From a checkpoint of a small transformer trained on Wikipedia: no biases in attention or MLP, 10910 steps.
MLP neurons of a small language model. Each row is named by its layer, matrix (gate and up: input weights) and neuron, and shows model dimensions 0-127. Each number is 128 + 24 x the weight over its row's rms, rounded and kept within 0 to 255. Numbers have three digits each. A neuron's up and down rows have the sign that makes its largest values positive.
After each neuron's rows, "fires on" lists the tokens most often at its 100 highest values on Wikipedia text that the model never trained on.

L6.gate193:089129105107133112152169135132088122134126060124110107130102114097139125132127127167105096142145123092104141166143112113130141142140164139095178139180130094140096125137148096099126125161136124100118094125121160145164142135132138122142109085128145114149184107138117142096114131127104119134164061122138147126135168150133086103170133170111119126095097186120131118128113148105134123107124
L6.up193:098122140157114131107129118134118119138140150104134071174085140151130146161106127126112138151118161132141139113110090082149090125087156137119118166153209153116137151128102079132118176125118101103122136137123134119096099166139103107119092114112135121147145100137146149094090132074131135154168130092154116098119128135108079143110145153103141106141095154151120121154133141159119134103091
fires on: " |", ";", " qu", "we", "n"

L2.gate205:160126096159087141120082121164106104143163121107115115114123139130158093147127123100185110096123121148154144147133093152097148115125128118160095126143132098106134123127117150112087141106122135150142134095118143142139161138115149140128113115171171146098106074080114138124103131127126127144121125134161167091173138168137113141132139114123174150131154108153138169144141140066151123098095
L2.up205:124135102142172155128089104138088141088152103104162111103139127157159132126125116107143149127119145140148148101120083166115155087135132149098147131124117098120133142170112124121113124127080178144183101113124139150143153189133118160110132133140120131110125134160134124097122156170175105084113120138118158138119178136149141134101110118160137142104144140088132126107104140155103127116130
fires on: "sh", "ce", "me", "ick", "V"

L7.gate22:123085097112142099126085158138111150133117128164126093118154111114137108150136141120118164145122201140122149159140111151125096168147154126100106097125116123143118145110172134098132116097129133136122154101074108079096109111096110105133110107103158114104124108125123126113086141117138157114117156123107104131161173089084171095105129114087140107145156112129187137130123102149133191172113
L7.up22:121125115119136143142117143126115146127108157117121154094103134118127117118148083163102103134107114121150152120093106114179139128110109150103128108146106089143163117158123149145091121120139172120111120170137097094108112134129122089117166102113114112150087129150121141170167119145092143101141087111140132112148099134085176118194134125152128075124077107142105137093110120097076139126115
fires on: " to", "bu", " imp", " in", " end", "s"

L7.gate41:126127105113122128135123130113152103145156085170105119126149133129133147140049137119116140151159123126151151134142112155104144096148108143154124150161157155063138111118107077136100096129118149117112138141117130102118120084125187152138112142119116132145137148090134110098175118130129178121066148135130116154160147116143134122105078079127140090080136126094139137106100102127101096129097
L7.up41:160104096141154098143144144129141108140118202108150120150108166151157097171146148181160169156073131155093126118114133158118144183148114138107129103122142131156121118117130125134090115144130129132138145097160179138117118149139097187109085113124177148115145134099158108137099141095133116120082140131118129122136104106145159147086145160094201117102168119128113124148152105112144096134118
fires on: " f", "History", "W", "con", " h", "ch"

L2.gate43:124085126086117100150089103138103149151140138060119135111170138126124140088130174106126158166122115144086122090087070126145116119164127162116114116118126139139117136134103130126131126158131133104158111136126127166131149145118147150109178156140123139133118125161173136171158130125132148111116162173154122112140141098140109171127110119167140114122117125157088163173090137097141142138159
L2.up43:139138092121098081121104135094119161142147113117099145143130133160137116108168144111090150129122119100119101138092118143152080132167118149157116126134085128131102162116124121146113096115115084150156134127112152150139157145157129145146123118139138097119114116124168141117136145143146110127144194106170145141121155070113147101146103135168085091108144132116118124110117103132128162143131
fires on: "t", "ch", "gre", "y", "hi"

L7.gate66:148131132143163147152106089129145130133110121133108115131144128104120149137109134124122134110156102184159106128109122115111119093163136106166143157163111118119152141120161132133092148165103094148127127136115176117079109172091114120134131160134142160058098085128150144101154125180150125180127087130154165138135123148138156170139119137124120131091154134130166137123100123122130094149114
L7.up66:097151144103136127118158157117139130119125127124131139168110115164145073095146133084182147169133134122153119114130112114133179136092127113148117110145167106137109098147138098151148127127089106136147140132139121082134132138113153080132140151112152109179144094144106108099188097168119116141128111150136133123150114110117161134117133090124122128161160108127086151151146152141116133123112
fires on: "s", "es", "ations", "les"

L6.gate114:127116135186093105107110137111136124140160119118145125138129115130083158114122090138103136111120145133114108101139164102116155140094171138141134162123111108134103124112140107101133169124098125106130130088102127127166099175149123125185140151122091113111138070108088112130121151133131131129152151114205147098136071174116135123134112116152128126135143118140122137172087170126129119130133
L6.up114:144169103124148105103143163126103077108120123154126182088144136113127091152126116129129111087146122122107136090161157134139138128117142128110179107135127104109130129114130100122148149148123134139110140095156103171138114126126116127145136125113137092126089140081069134085113086166137156124157132155131106154144089121112168118150156088082131088105099118121077143130110138144146170121149
fires on: "u", "en", "van", "present", "mu", "ban"

L2.gate215:120181135159123143166109094085149113158143167146135139147123140162151153115115116123113177156107123115142113138181133136134073102182131094151172129153090112177119152102133125092117118113137141127113103113153132138137139142116145123113132105157115121106135099126117121137134132121132135078140114135184147176175097153087118106117115099167162146153145130132165142148169102103123113111148
L2.up215:132124138139122134166144147133114080128163147101128134123145182115132115178130142111127157165142143140089086123072142139158151130178134116114112147128151124112112118129176143169159111166113125129126112139108112115143145145149133135108108084145126169110193143130141102132145125156150088149124110102108082128156082094116159140091115139121151111096094111107159111140147131092106146129097
fires on: "E", "ö", "e", "li", "hy", "ch"

L7.gate155:153110150111114117119136098095131154110117129153199139108145077132114124166127156100111081106100151119119166095153138114158168123151149131133079112144128149111143146133115138090112119157096124075132115124141113072107094114128113110138100122125146093150103087129115150115112128095154123135176164114113122084163132130166121095125102099127170123143159125156114116133103108119140166155161
L7.up155:147104124114150134093102105144122089157105167107094151167127104127127110128115169119168133125120154137138110154098134084107160166119099147111148144140162133129107183126119130155114092129115117124136140084112088118164120117122130157153149170114125161197092091119100100122152115096117105098143082158132120151132134167115113149141161131121117103110124107141104131123129123113123107093127
fires on: "ta", "an", "n", "wa", "d", " su"

L6.gate88:150128142139104110094156177143085147133120100134111133125114118134109097162133104122160168085143123144164165125153127107097120119146116123131127110119154160158115114174100133105150153128111175132092168113116128139133143099114149099128132090136178105117137143099146143137231145110152137159152106109141174140150128128151123120115089119117122141077129125124136135130067114146154157087091
L6.up88:173149122114140076129130113149113108181128089127101126164139167106111132115183118084154125127103127090120108106147116164126104176157147080111162088105109126096136124139111125127116137095133140130150110105116117132099172123131148130153125169163163136109125131106128139142109105126126110136176116140125135126132138107145136150173114117128184111121150140096163130177123155098135123102143
fires on: " comp", "ver", "ur", "com", " wh"

L7.gate197:164154113176134116118107165091135106140141100168157153153137122122121116152100144077133153140141137139126159135116089118135131110100131100110120099126121106116129092116119140132105114137124149115123107173148101097139141074121108138112082161067086093113116111118117129145130165157087155138155125136102075115147168085128091152108154117130103120078138122121089145117199104118118101129138
L7.up197:156136105163082142168116181109111144130105146129156168098149095114125106151132131114135127130089127112095162099119111125136126114149136115123147129128142130153118111130140140135071090102100140117110087105151081162147155129097164129101144131150114156123127126139160097149117157156148169118150119172179129134104149152116126118102152123117111104150139159116134130143162066125138109148129
fires on: " 18", " 17", "17", " 15", " 16", " 19"